From a checkpoint of a small transformer trained on Wikipedia.
Architecture: LayerNorm before each block, learned positions, biases, tied embeddings.
MLP neurons of a small language model. Each row is named by its layer, matrix (up: input weights) and neuron, and shows model dimensions 362-553. Each number is 128 + 24 x the weight over its row's rms, rounded and kept within 0 to 255. Numbers have three digits each.
A block is one neuron, or neurons of one layer that tend to fire together. Before each block is what it responds to, as a language model described it from the Wikipedia text at the highest values.

Prepositions introducing a place or time, mostly in and In (often sentence-initial before years), to after moved, also into, from, at.
L3.up265:147108116150114133150127116117107078130106144123094142153117168118156155163129155116128109136145130110116116167139127151130154165134100105144158105134154098112126123101157166160150101153102153120095126108140146138159133156165133134137146087150121108116152123113122165175101135077108133158136096127154112163164135139162057151169179084120143143123085141089128140154145123158143128133138090108127133087111128136105143154098174138173111135131129130095112129149128138130135155132117105073080047154160131135092127094103124118150157141135167146121142085129127119100099138162121131170
L3.up1046:170169131138082182098118137119131111118092082129069107121138125169119134147118112114093132157144129127147166161112161123098145131126114156082123152074128153125139135159087103110074119134101114144077127087151146107186145092095146151153140125154102150088098111158172166188104137143129191138147085133158125119106096112161121143137148138165162134118126107199126097125100140164113143106191129138142118096098160129125162154105110140132099144150136139107158091174110100135112139118140097145126131138145152141117143119113123160132150096119113175171130138143153146127133175150159073145
L3.up1098:117127083135100140113180115117168127184176111130098160119125120133129132079161141163141169090175095130152125131144096126095151092124173146122142135114109135153133127080128114099112132160127124140150112110111128151141141146157113120155131104120138109114154117101127151133155126125078051163141119154106125177142078104138121126128109137161066098122155119173089131124143132119108103140170132100124093123141117142102179132093146137139093082136062130148148119098107119142152100080121137134145144112164122133134121132131113150150113182129162146124141171124168116138167127158096130112
L3.up1270:108092136145165182112100121122129126121156110081076156112138106104116133147144081140144144180120153097085102160156105149105170116134102103151154117105106148116143108111157143130141128111115135073108137097141103147139123142139112160068162088102094152094125142188113113163074153127064124112166104165126087150079108137142117150154140112150147175139132127100126096158106121118141132158124127108138156147088128130113161138110143078146109120128128201122110153151162116123148126097115111136080166135146121120052114103122100140134181119118153136135127131132143106128110087166088132102
L3.up2460:117143117135167139139153128106133099130128141094151145165132129117115143120139129111111096170100111132127139118151143145166164137154158109169102149133175153131118107133127131142162107088132152167140139093150112119094116160145109121149104112118186125114102100155107167158105099161165120125163144122162142163130118144108140128120128090086162140088112129115112125109106148171134139148107111162129095066129162127138143129098096112169072155129153132080138132126095146118112126135081109102104109143151109168138143156144117157118142159088149133131133081135128178104093099107127130140
L3.up2667:153125094139145117085159153105141110095103131117145117115119132119141144157152156135132098162157095132102120084153080121103162160124124088125131130148125103104095133114123137147159101102157138099137090131133116100127140135128136096101138112109117084106098133133124102134099135087124156126151087096132100103128135184105151115154096141095116121090207105100134142116154120127109154121154127115112124120104167159151127141051137149111141156144110123109120167112129121112125111127123149136123134138151133168163095143101119092123121102143124107129139135108121144156118100134152095171
L3.up2799:137129115158139115115138151104085142127141132100127142117113127145145089099135158147110133154162152088158067158159099126153160155087134138122131157168168109133113097109126114165107114130109097146143136105084124125144133107117105107159179123112096119152157106176117127091101129133124084147157140113138100135136101137124088131123161094083142118136105121135162179156131119085125139120122142093146116128132157148121167152100083109145090103105104133116131096134130100092121104129093136121177156141110145098179118084112100129112076109138145140120123053107138107133109128138121143129
L3.up3252:131140105122140148132132120125108120110113149099156144104115130087106118112117099129099129121154141116103106115149124147155115119101119122155064098095143111152144094140119115120118145136123123133115089141142122155118184126131142128134152162100100078132108098134108107126146146121084139134122146114110074148165142147149092118116124073126133123113158101127147113105153163095094122113161155111164117108108146151113178118118144153147140101103130130128132088123130146177168135112141158078090083179113087120131116125071120119135143143124141201114163082163133135165142114163149141137

Word pieces or words that continue an expected name or set phrase, e.g. Museum of Art, T-ropical Depression, Tele-commun-ications, military service.
L4.up1422:120130116082142163147119137112107115112132110153155132115126116122131095148107123111118141093120149132140113129127107126107129170158160133153149154129189136133125131125117122105141084092131141124136135172118131117165115161145133147128104142137113125076102153118153101140084179155076124113158118087138150157146144090146137122136101202123151098142147129148169099185125159159138076103140147103118081123110105144129131114127135080150092129105105123121157107122162121086125121139129142143162138160132127138136167140154134144101145135134142144123118116130106121135113157132137130122

Final token of a noun naming a sport, art or professional field, often an -ing suffix, as in ski-ing, cycl-ing, film, Law.
L3.up300:120102145144182135125105158136141116114124112118126107132152119100154175143143155128109164122137086091140126128135143108080115174157118107141094108137110146140100136105109151140160137088177158125129169119143141117149133107137142137130086120135116092093095138106155119094174135153125153146138125094092107122086166148163125115044087108167141110102128151150099098150141108120122106116124119119114119095139124137164136110134107113127110105087105156131111142132097130125126124151107105146192131149133143148090164079144173131130149110168150163152155169149175124145131107125081144138
L3.up942:119150069138162150118136115136119137136092135116123097130125099111160102151161066063120166113153129097118137154149122065120112101142120131139083146112176122143132152093075138158146159118141149097105094141132114108109154109136142137134141146129155065115099152162125136079101129166104115165114086192139101132152129113120108096129136099160190162103124098148150153086128103154138095088111169168130143089121112122091087139135143135135125136143131141100134135153126125151123153111134130135152149153124153140160130138130083126126136171151125122135114147155142090112096158155104202108
L3.up1017:115121140110143146131143106137134142136126129145102110149152139090151146128116115101101134129184106124127150117113158116117129127161137121127141120125107127109065114088104106112163092174152143101078112134130114097187147120140138119140140152136130071105136118141123097155147106141151145108164095132151103149120165164110128087098135145164150148121118095111122148133118068180127134106154117129087174117112181153092100182142120112166115118086131128129133117119098095126126143111180135150121115159111126125115142136142102140137151141172080101175125139151145098126170120116084155150
L3.up1507:103141153114150110150137122137102130149132127164105133134166108093134181134124132096094118105133131135121118089182127103089132123168158102118123175145128156146057145132084135141116117117125162129098129104090118139141118164138156126087148173128154129075117127156142128145136166095133153108109118124148126113102123118094129130127088154150140142100094139106136188155129085119114083117121133132141138117149147115119117120168105107112130193121149098122099142155162145133152126118134153152147112114165118110082146133117095114117137168136098122158152103162147145156155168147118156111
L3.up1722:115120133135126095103104146113129169096136086107108122103117140128156151136129137117157178132148118170128150077153125108104143144176140140165129149093128132084088100105161143117128126114137190095116148121164143141156164138186132114122106133124102107106146095170134149119123110111098110182108104114126132090129176174114139164125092165176135113124129126116168111135123120118137108114152100174144116126152130140127138153149102140123169165112102110118111154148115140178094153134078131110117097142139112140122136110157114143136099154143099124155117161083150074103087161121124134140
L3.up1814:152120138123119128119100101105123152120129136118122152121115129104142147174161136078103154097166117124141164097131146102113144159175147118108135139121094150089133118148120128126136103120168123157123091144126123102123170124145116164139144142064104086155109163158133186120132182116139158168190119109178121120116141138156152130175076109131124144137099118140109121137163100187128073110125135135084149141103108118105131154140154118154112135094143142157150106150154147117177109136116136126134155140115133160084129142156141116113139149114127141145149106119148160119131142150086150126
L3.up2066:109130147105163149135116072128119097114112147127154083141128126099117165115150117087136133097123108131100164087124151151104103143173134127110198122090136164132114116136147129164127092181136107083143129122102127096178130142136137109139128093118102109107134110151119133114120167113130111108147097156097127115116184136119153065110120155156157151105112120094175154109108104156123113152134120122155129113130097123104152160141112084106089153126155108162105127141096125129140128137119121128145141106110160112180154090151102118142140122161116101114140147120172086084149138161070125119
L3.up2391:108100157149161109075152110131141132143140140113130138123160137107128193169160108161110148125158128147119135086115105164144142136147159130135182127123105104182042149110113143140116125126122153099125143127086137116106096157136112135127107111107130095124161102133164102113161136109142087087149138111143133130125153161161119157107134158123113166127119094106081113104124152154144085124146111118121150138102152144121093142153126154135141135129138144095138106123110111160161074128089085152108095108146121131083152120146126115175136122121098151144145113158114161114090130137118133109

Locative prepositions like in, near, outside, into and through placed right before a place name, as in "arrives in New York City" and "landfall near Freeport".
L4.up1591:130098106115153128151158176136125088102117137137146135122115158118111113122134112107124127135114144134118091135155139088147165176105141107146147071114171134077133120086178133157167085108136133106130159044156125138110100092103167125150131130113108119135166132125126123111125114090090083120174136146140139081137197167143106134138095111119114119089128151145085156126151153148103081115128112105117154117118127123131133111128167091157134119150096147086084097174120089136135112124131126112133139121124110149099148101112140138096127186141151090106117108136103127123107161140176132130

Modal or auxiliary verbs and infinitive "to" that expect a bare verb next, e.g. would, must, could, may. Also weak on word-initial fragments like W(ould), H(el)p, W(ild).
L4.up2805:117137075138134114087113131108095120123119113095109126129146125115119118137123141142060113171129122150092105111075143128148130126117145055129135155104084138162149115093093108150111109101087126190105164146136095125137096163116150129128187138113119138113117121088147124108102188142132119132137103124094142103102128120137097086122108126113114138108145097087143111152120133150131098119130131132105137105125117114132137146159141127140148114169109111123160152131072149107130117179145150168114112177095129150141115147163079115142107104111120113133099132135124150093165129120156104145

The first verb or auxiliary right after a subject pronoun, relative pronoun or noun subject, often inside a clause: he could, which would, it were.
L3.up21:133099138118096124117122092139159133117148113152126135114137135148156143182130127133126115107127157168134146122179078114127103150122088151129108099123148150152118150146117164105094156167191087116112136150129122140125145115123092102122138123135105119101136105136149177088133112088116107117136135113094112130115144147096144151155163103127102110105112132076127136128097121166101149136123116097124099166139158107100127148129155127134143123132105124116139114102132133120206122097132133084161132136145089134132146130109121131144187145131097140107093148149157143115135110152113161146
L3.up124:144135123088124105130165119089135078115123091098105084142149164126071104133108100117137121140100145113058106146096096147112122121160127101084159106163104163142163162131134130109153112136104124169111124125151089144099100090145121094143125136125136133140120110107115154121135127095109099136094094139170153101146147141137143094122141118088154137122116140109161096142172152084108136149109128109117142150125106149117140112145114082169141131151106150170121103155141140090176170140127069076145117060131137094168102126164110140151161114116118102131138138140153071168132145138104113087
L3.up377:118132106136152114144165129138137122113170105158098162170108126118134169146125141156110114180142174127097166120134098113166134146121110116134137135106084119129137146114067147122120131090145133127112144129120144123106155137125109152139154103146106115155139120115113157061093125120115132164131101154137138126136132147126129095159104126135146159112123126126079157168136088163130166134127106104155095107136147115126143130110134137143119104164131115140136099103161110169154114115145120129104116137133113096113118101105116086146145142087164113142143125146106165125153113092108137141
L3.up1382:105107122145154082117128123137132120135126115130142190148135134138111129132151189130134104150116174128097108149136122129101179132149110142131120171090111162179125141138176110109179123153142108139092129121136122134123121100085127149145140082130142100140136088101140140110129120110173102119163101074155094136127122139133123144124118165108122123140088112093116181135118093126099137151164140105155135137113127120118144113062138106139137123151170147065092181140124094101160113138124135108095118095133096089144071119102115133113101127091145127160097138176112139101175087085150118096
L3.up1762:122105116136171140107104138099112113136102109083131087101116145113136121124090133115167142127141102134147127159103139120166160132152116129129151111089140150123149117115136129140141137123176095147126119121145120132140154140100128166100148158127171163101128092112149132113157139126157100139088110138179154106132119167134127105164108144102133092093118093127116116141104171120138127126143092143121094152121130135158148126080126193162130071112187155129107118101119118124169117153094077136129143150131148091123149110133150145118093145145111147116147140133138152132152113127113131155
L3.up2180:114084112120132130123108107118109124128134143118125107117129134103129120136131146137137140080121135133104133148158105130144141145105092129132149166124127148107135097157111143118105112170181103146131136130100131133156119109081068129188128143134149133117138119135137151156132122095153136109128133152130098120093127112130153105090081148119135114101143117140139129134153120148108116108136099106138082128153123134131131172086203117118112121128133146147094138094094186126184114135158151155128133098144118104124132119153117169103121113092098111103190173119157183095108150114094128150
L3.up2255:099149121131153123136085142154162109098119122127109120160149133101119128116118122109109116160167134127110121101120133134127126130106128117114178158119090155124190134108114080120108191169106108101160111124113145131173124118107094139137144155081142175198154144110176067157125124087134165131124153149130140174142131097146125110182140134118063141134133105133120113141124123126119126105115114113111155135151132068124182171144131113144167154095138131135119112091146091130152155161134105142124137145104145103136143134189135140138116150129125136135147124163100134143162136146145153149
L3.up2631:139129118158131114131138121087138127151125087083141106115142167132096143141145105124106127152103156185109206118134078145150133121116123113107121119147105162163169134119115163120103152149170120131130151155136114117123131120143114093125109113163163106097135110117155157097139151099094127135141126154113139125157166161115143110105150102115149171122143104082114128168120145161114154161143178118114120193115102079104128157086131117126139131080093151125131159080146118127170122127141156113117115085120096153143130122128101115112116139170121161125113143127142144088118113127092131094

Field names in infobox lines and table headers, ending just before a colon or pipe, such as Time zone, Area code, Weight, Party.
L3.up48:181130156107139134130160127132131098156132165093175101146119083176114136135155135128092126124120129154121166139126143120099108151119103078113094117124141111131106133115115125150170112152169138100154156125135126132094140145121126108147164168160115145177159110135119148106121110093142149110123155126113128141114178129147136151139164108120149117099136110116114133134090069114106099132124132170163148112078145110157129134132132114148148150113111144127097118134107162132121124121132167119121101154128103095153129161101113121134112101082120102151146102168110147137120142180127138130
L3.up450:158120131088160129108110173173105123133136110118144125136111170126142109082124168091118104137132121116150096076162147181079181133107146140164140105109124091131183122087120113126115181114171123141112155088130107121080112090141178126157106094119121145138109114118181185128125125163164121129124167129094135106109068107143081117122168128147154147137155136155121112141128166148097159093172135111109182112144109118098097138140115150119139126172128118155101124157107132119158117121119123116125125081123138126160094097138093131159092116103123100113136089107086133148104158129112124121
L3.up495:135141114160101162138147141143110119083140115135161131130148141130087104145153129110165125093156152148124118123133206098113135156072165149163133112155140136091126114104128129152145188096098092106109128150122075100150133154149152140124121121137116189137155159156104177103158117121121126111156182097090086136131118108108157057087099095140109106152136141102128104174060159101131123161160126134110170099120167098120130117149116135101146115112086162116110155124098150113127144118151091088150129144114164170150115135141124117075171122148127129157112118119103129128136134127123147113
L3.up1168:162143125152127144117130126081130121140163130127142121135101183121146161151156172147117142147135135127150140122132090134101119157147121101121131115155134143090160138100131108130156125115141128126104165096100168102105138083154078119138091143119142105113140141111155114108127097128140152141183097162102127092124111150130146129096144124126134134124138132150114129163132145113124148124160141117130141157149072142146131111141103072117153145138120169133132162136095151155137134128156133074108101131126141094108154099124121196129085080100116120086075129076087089140162169128092173122
L3.up2579:211129148122148144101121127153173134125165158134182102153110122151148130104151150141084117091111123092188148118131127143108166117128122138114165104116133118139114143083150104098124136109084102105112135166114151118173120089106120127111133170086138130158146097122138138111157083119131104130102133128100094123134112132110163135094154102102102137120119095190113106168110120087109123104172174092126149134133109107140113112116145088112132132174132118129090101137094120093108109124182168124151125105121117186158140128127110136159175139148121126100081107125131092101136143110090130161
L3.up3141:136169085149121139131115127105107128138148169096094161106137115112097104190141092182124107091159145123124158105144198111109111099182081154116134159123149099117140149124172174111160093114126132115162122099100110109106126120122127151159116134108104193149140136099072104152106138126144109184141152077165151132127128120112077094161134139141117140147128120126092091109086102099110147089129115117130159115098139102112137128115139140156130121151162141137115150109127136120115145153114127119107124169191137161152140143112136123135123091122146107147120113116118146105114138147129149148
L3.up3194:131137097123164162125153113096140141147115152161135142110124167163115121147184073134132132124104132121103129115107137164112126186141143123117111137134105132115119137143146103114102109138098080161140134124143159139153155135152197122105143157091095144169105160130122134137117059119168144136124080138098107148124096174133091131095148144144123156069119103136126099128060117077091174122165106104098141143129094128142133093110107147171148141183154133133118114137101198129075116137169095094102192129098164100136080090144111174125101113122119097120106159147138087121136174097130122169
L3.up3495:155123123107113114132152142108151070147141085116103133144120104141092129133147132102123139098152141107110139145123108124165125128112124108139106174120156135129099125169118103124145148139101150166144157102133169116129133131144152149121110134128145049135173137144114134102164145152126156128111158129104166095102154125158155128129161139138130070082130084151099152116086142124101143120130129098115140099106099148132125098111116130107125120117147169118094160127145098149124088117122140097094126113138109103115112149158102066130143146123112123120090132196147100152163113146127141164

The word "in"/"In", strongest when capitalized to open a sentence or line, as in "In particular", "In the case", "In 1962".
L2.up977:180114112097120135096131125127109108143167122117096132102081123133134160162134149112157125120160105121122145117095139176128088163106087160118130128124113116135182125106137086111110144132089117147117083101097115105134145142118109098135147145155098107122162096150066136149125090141149145128125151108174127164166121118099124154062146147101145161111172132149101151117150121167122170162120121132149114115126160126082136129088178130143142126157105161124133134114089149126149166100107153084180168140171145098083133108149112126126135157125132134113121129097158142161139163190123110163
L2.up1386:149100096130107114087106114127134124137121141117125119093145083125126137145108145121106120163145121152102111078148131133150122139131157120164124093133143119100113122128120127131120122117108140192144139142122125103135154130147125124146128154097142128125113112129087142145081195153163061156154138141193131111092087102150107166113131103153130172120172100098098141090126122170131108152122126149161172135102127154146166155096146139104107126125099128108106130115147139162135122147149156096103123126140122127148136101139112142160128145111157128102136118096129149130102155073154142142
L2.up1479:143134107115100156083140107146097101135123125138120115129096104085082149126129139149157155141137122136147128098121147115096153113126157126153121132125074118104159092137072126131111073158125118159144111094111126108123118161155159111094154126110148099138141112124124165168191094089152105122096128173124105141124145081121113157092152086102146152076128133132146106145117112142130122148154135135133137141132107128160117173121149102125131136123099153097144111076080104154187154112118169098139167156126114126152131120135109099103151130133172143155098151153108168159138134080104139150
L2.up1996:159148131142112113086136112173120131170126130137152161135085130117141112142137093120076139117107125119088160137100120148110147094139097099118119117132125092123128133091126126130130128154089131093130105129168120111156144169139146138176142157139094136121126089096142117124143082134120105116123114115081144115099143102144119136093099146149150044074142104094111135152066137070132158122098146137155143068166097136101115157083095156103131132106122145147142109117131109124111133126102109124117145150153174114102113118108121133165156142125097151142147136129138156135180150192157126109
L2.up2190:131103126173088074171115089138171153138140131127150110096124129122138109057173075142109123132178165108130135119132113174128126141121154123120139107145105097123128137129173125118092115136100118147147103064125114112141109144134126102112113153130115123155135138141183129186087132056113102134114132114119122111099119124149128071139153124123154129103169156182171142126166126120152113130135175112114140128125181118101174165137071126117116115172133124181138107110090117133117087084141126115147066109130129114160123116099109096136123131053186123102088149094121112123119136148148135098
L2.up2535:140150118132141148148110137113126087152107161149153100137169146131173143125158135110168144158175135110116121114099151152173102108101148162153130096121136111144165128149152123115172163129114148095099108126120111142161161133121101110116112183113127092135138083141111108144112139116106113106161158112103139116162118157121129120100165142143097116167128112151156116129135115092129137151122131147150106152127101130140150161100132141121100129122145148147126138119146141153143123150178150085166145169122133117163168103133092119160106157079106129129126133107127130102137135132125112094
L2.up2669:155138142118092136101118148122101125138123115133169080096142178145129166108107097190127153138180112114070095131147151148098147138128141138106140117146129103112151160116120145138104128152118164120126125142107140095160161099130130074132134134118117123105100072139133153153131148110123169131157175139181165165142128095154101102087122121151114127110132121125090140175171121081099142125126177072163111102141115161153116148150140188146114160142126140092142076099103137149138111086148162139147147177134164100112117107113110064133145142073124148177120150103127159148109140121137146149
L2.up2803:181120104132118117141124110138092138133166170108153135154158124133162139127136146143105127154117173186110129134118139182124174124134150116103187128136119141128090126111089118109118126112073160172147103148136121123118123154097137162146142138138140124104116129145128135123100107173118142139119166106139113142115120099143102143149156118158144147103104131116087107120115150192107126127144142151126116118143137098153122153137136122130110100076130113088166160138142112139151171104161137121131118111141125098093155098156149115110142133102142118142140113092138138116166154144166163115

First pieces of domain terms in tables and scientific lists, e.g. Pld, GP, Win column headers, sub in subunit/subsp., Hom in Homo sapiens.
L2.up495:123163154123090100117106197145096116139148120136111168146128167109118144132105117138144127146112106111123136131157154137102130117118139128177094086159114130143137130092127137118104099199165132124128144129116144084153121116147108109143084110134104180085115122177125109156122147119149145140094160171076148188080082144147129107115106182119143107153109140111123114125119156121144071105146148132142160123119103136128132099118134124143128153136149142099116087153169070101132183132149154136116124161129148105179168148164098169121125116137115124149160110077127118132196118156150114115
L2.up543:168150126126133081102141124112151129181115114125142109126083165171144140143082133094151150102136116147126115138130139127104134112129118156117133154103136171159114140105122139146114150109108119109145153172132099114088117137114148115127147106116171134151107126148122085129148117087130150119149127131098102115162123142139115154135106130161132104123107123168118123137132161150121120095179112180150119143124111136186111173105128123110127119106069108150106128134139147168117130123144128076147174133121151133150111153136095138117148124145133097131097104122096155112151149112115145120
L2.up1976:132100174136145118153116110115120114138134158123128145138109110105103149123138121151124102120158148108110153123134124119128107145162139124122097155123098138122128124082092123111155144192158157091138124143124155149163167118136124146117114150138106171115150142138133147124116135153158102141139148161115124089128135106120116112106119114120150148132115136133152110124106134180141123118145133160129124181077135126099138127150184121087127139115144091167124105148104117167112113115143115148133103123154111168162166150146146104146152134148126140122103081116138111064125132124121108147
L2.up2353:137125162132128176120111142174181153107108096111154162102147142094127115125092173116134098113070154088147143123143149178143123132147105145115152133109147146121105125120136168118127086105120112105156164157146127141123082122162111141168112095146100117171174115127098095129131122144114123134141126102156132091138181149090165127134115090160114086138124148099109152097112087123146107129165126127146123104166122159132132158153126116097187119126166100100153085108133108098113133145103146164166138146071119096138144112145122113135187130126145148117147131112123123107089115113116179117
L2.up2459:132107107158170187145149124113112103103113143111128121132178160104167112116128100188157136180153182173139148148112109098131127103111118103171127095101131154132119103118121088125133149138149096148135143137153133157163131131125100174125111149130124166106168158178126085122159130159117146139121115104116147110140124114102146144173137128132071142146123140073069125123106146139102120147117112176172171163120084166142174122147149124191123113139154148119128113148128163143100098092156120097117126119128107123138116158127134127128098116128114142062100166134154117114146127134119151124
L2.up2807:149124128147159111088096134103150100147104162115108164105131081139139145115149116147159096129108131142115099124133144118081170153160143110129135099108124144167138115133108164140113083154129141145122155111115153078165135101139153115138120121125148160144162142157115130133136100125102127088114130112101119139122101143174114118118149156105116098159119131097136145139136149104115123128156087108163111080094105153104172196145145109114177121143118149102102134143115144104152111120094150141143119099132126143144154150139110136139182144142143138132111125118125139143141166173149152123
L2.up3221:187095118124111087122105129109103159129116133128117140138094172152119130107106122129109160127126133135130117147142113155129135129118107164163146125124180111169135154103113155181118125106122069153135186120175101172180111104130170149117143087096130114135111130127127122103128100149118132173098127130119139116130130112127080137131149137117096108127166085141174120111142128118118069125107089102107093140126147149142127138114139108164130130141114144134168130126149074120156089130097147129123135150166190168142149164135091158107131108111101127106152160126150159099124140140123118109
L2.up3308:144104126138124111106120123118125100150137179119116132142141133100115161144123119085144099037140138138156108103148104152125126134116138131129122088106145166163090097140159138131106119117122126099161107156131096151104111128126131148165109148116129119135147135103132173116120120072153125135140119186091148139143129089141151150132147148103108117160084134145101082171089182157120095147101145152107070118152154130147131124098138126148123095166120121168136163152124109106108149133091147123094119105143125127158141154131115137129100187146122131132121121148151133091165124153148134107

Column headers and unit or separator tokens in sports and data tables and infoboxes, such as Score, GA, /km, kg, and slashes in career-stats lines.
L4.up1253:127095157127119127097111091080144134114136119109154150112108153131135147143135122149097127134142108121160135121114142154126160100144169132126146107124144149136076077114152118153119161136121148120146102112094128162122127132105172144157141109167109148158159143096114125116147079140121110139123161136094181141098163108111140130171137113117083093120136104170148115175080165122139104124177175134092167092141141115161153118149072143169128114093123114165132146137117128124124130148129167080163090107148159154140120166102146148127146151141123107121137132120100133142125146151097142141

Common nouns or word-starts naming a field, activity or technical category, usually after an article or modifier, e.g. power, noise rock, physics, competes.
L2.up1024:137123110099145146120141125118149123134101125095123106137146113119150138103142107122161144105126167130192174105104128163119123128163146129103139096094158154156081142124139141109159087188108152123132129122107128089130164162159133121136124153115132150119069129155138119136136115137115154101129088155115145123119150113093128117078128111115105135119117125111118125197103129181144105086119139112134144140130095147124113137157141155129122086149074101151180106127098103127120122109166130091122154129120148148143103146159098157168125069126085133206170131154155109159171131126121146125
L2.up1077:156133107096114165106165084114104094120106113133114134168112129119112168121145114163131137104167093128106158109120121114115105123156171137133148107145151162126126127134184128101113082116132128107121071132090099127137156151104119090127155147135090130072126131170151129145109163100135114128108128103124143082105125119120119118167114145091150154180134105112140106121144169134152123172117183132122113090126098124153105131101116106084121102125117119116146098115117130133147134129137184128117117127145120108128107127137154120113177085133172154159107153198157074190172142143097152088
L2.up1316:147094107116158153137127114102143115108119138110174119162129112103125103110181119107157131135152126165101127110125155152154148148154156136140146127134128107116104129113127159104127134155150139094094111131094146120146157153156119150139124121165122111113124154117123128130153138070136153113142115108078101192080166136109144106116109124101150083079184109150092111143110148180135148108135080129115153132172116149125106136138137117099113135124100139148123112102124109082175126121101082149158152103179125087159096122118105115123142161114126099140117122112204152096119095131116149102
L2.up1320:113115139142129127126171109108094156092145162133126145137098189143101125150097090118116134113124114116100135165129140167138106101150157112161121127091078126157126122110099137104147115128119117110067144177128117150116140164144119144112128126131098167120139074161107129088116114146162110099101110148143108182158159161069137098157139113140159164116094139116125147170114104126140115156125127109092111155131192119077106145134158114160113138121139122111104176151128126164146114136168132155131125153123133137169112130138165112156122085121181161140116129181155121107143149160138146164
L2.up1526:109113117128120129156103145108092102109129122139126089183139162161098160132113095104132132107094127132093114130133151115155139148155092141132168161116158159140167090112132150132109124135129151141147061109104103136114100134107113149139050121147184154102124125110183094128088168122097123122127110152130096140135104142088173118165104126152133125151119129098126090138113166149147102155152127147158045081123143102100150164131175165119140098118145115150138122123115114125164176161110133126121155153128148138111131091133116156104115132109188144130130159165108151108114141167119143154
L2.up2137:150117069139131102121077156092107159137147145120127138112152150135136134093152139136132151123125151150105110142115087088105132146110131129145164131163142139101115104116116077110163138124135131065115138132131123158111134095152128140094143131117117116167086099117088141173128152143144141122170197192129104134086154105079131152147135104149154112146120142073129189117124131129124111136110120143097141158155153105117138105100153131144146188117140168123128096150106128146115178156126125134121143140152160138098178086135134084124103125100154085133118144109131100102142144127143109143
L2.up2287:098123128150098109167128105102106132109137087152122113140115128154144088104144134135119147142140101159098167158201148124109136114151137143092139119116116135088106070127116159108110123106123123127169082143100111123083160130168127136159139142102150102110083146134166125141098114181091114109088139165119146176126131139118102077165112091117118106099135155111118148078120141132141166078116139129113150133153164125098167095125118108122111121095147148161156137133154109128126138150106127158122157117127136114187134150115125147153090160134171111120155094150120130109101088156152121164
L2.up3540:128069135113121186162168096153050120131120166183121123173089159144109148114158130129154139107141124127102091130144123094128132124147157119096124164143125118121097112106109108137153117122119126134130116187105123114149106129121100106123129118119159143132115157127127090131114119142097124128135114126087145171137171100120118128159134122151120133118137118127153108115118132160179130128152121130132130182099133120107109111121087094113089108100133152123139118134106145113150094131122139137071116129174159152150113124154144141120099095160091165145077105156134123154091127112138140127

Auxiliaries and modals right after a subject or "but"/"therefore" that take a following verb or "not", such as did, does, can, would; also do-pieces like Doors, Outdoors.
L2.up896:110075097142069128132100116150146168091129131173108106114131116116183124138095143096117113167137131152141134122142116140129089155131133118133092124130099130113088149096120165110117137145147125146130099141157129136121093138145156150133131134133197142123136153110118175173171154131124152140067145126139112138145082120129103115124115134133107121140146126120133136185176136112162135125124137156111091153160140155143149123092137137108108131158149134150105137116110145151157135116136141120120137123134127109085097127146097083175141119086146128087130144123139150165129159120160120158
L2.up1731:124109167119119101121152159167121131079096120121120113138124147139118109118138129128140125126110132158089171142163101160140125149137109093122101125101138114110165106114106142132116113120149087093175118116092117165152097139128141125110146120132112127120150122080119126111135148106174107133159114150126134145164151132193145136111135128178106123141114103099149169126106174144122118090130126093103154152155116144123122122121116127109122149141153116127137144077128129146143160129107139112106127138164162130162137100155154109147128145132118107136136118172153105113105061140152135105
L2.up2032:148147109123130129101081137169160134105121183081101109163131129118108120126080120119164134152144114094084121168079155149113151116148164082147168106160140134139109142142138089122150144108149126088143115133131136148123103119102119117099141141105114097108087089076139156155161153135136114151097169128121133126159075165101154109123129111095110104143093110132142119132115160115085160119089091102150121096130131094135174138108128112161124143156136072126127100120108075123110125127122114132163121146140175156152116113136098101104140119087136179154104124127139158175159113144133123154
L2.up2195:124134138146143170172073167133101112123100158094118122116117124181166081076140137128143068109115174101109133113105144144192083094102108188106139184131121108066125125142173111162157162107143155092155171128149135122144134117122157136137091127129112120180119112129091111118108132177110160140102149153164121178126115110125144191184135132139109131103118123163158117094107149135127162100141162115152150135114106142148156144094155139144137147148156156143139112143115101127148138093113090107108118075129116126094107135159182109133135075106128150097130162133145108119127107138113099125
L2.up2270:130132113153068152082101112106109143110136120120122140063133128096130130128130084128145162099139141137117138132128154109137142150157107108084169091094135139139178159084127145127119125119095153165122142143146149182134102102122085141108105118139088127098112068102131143127068146135118136115120122137128140097149132107105163101156105120107102164123154117136142123099116107129116099121154138090171127146103124115133091154138126110145063086101122127062141108099156105110140107150116170112180178141123167158147118105146098137142088129167124142170088106115123154160174113102153158147
L2.up2652:117130142115127101133127115143082127109113123104166116176092112133128132123149134113173127118137170162101085124171157085157136075113133123134123151174089117138151133115135119089121154086138153093116195113133147106177115151129132143123130123140119131125127070109085143148132116114136107112151115127110134120121133137112119152118132095124136181136166152139139120123139125137117160153122139136144164098146103137150129147174148134130104166096174077155178071111109156140132167172113107094164161104134144116137142094154128163106161129109158109115179112104138122156158143112107205121
L2.up2914:095129081150076120118155092144158107145137128128104104147122112123146065138150142112151150143114105089103136124092126116112121116134132153103161109123148127122155128128104161103122105136175104108150127110116161132153067132112155120091132099141142187136099130101125131111117107087137126123112112132121142147139108130146132130092154133136123138114117106119118125149120119130138165152172180163085060136130086119176086131125123125125136117139159123151150111111117185149135153136138146108170091132100137134121135113103117108145113152118117118130138153107147097088081182104147130128
L2.up2927:158164133110159106176140097118135113106116133148133128111096124103089133092123156155138099125108148126153124189158148107073157108088139096136156095132104152150129160145108128122134137109112137147152132085131161167123106088108130107135143107122085138144103103107156132162169091119152095148153140163079136115121107155124122142087096102136107141130121135105111137131099187123136110144063161124145110120123130120154130141101113138147114154120114112079110142147118119108141143122114163156115111135140144145135136137103132101144146117108174134128108123133167114143111110139136137075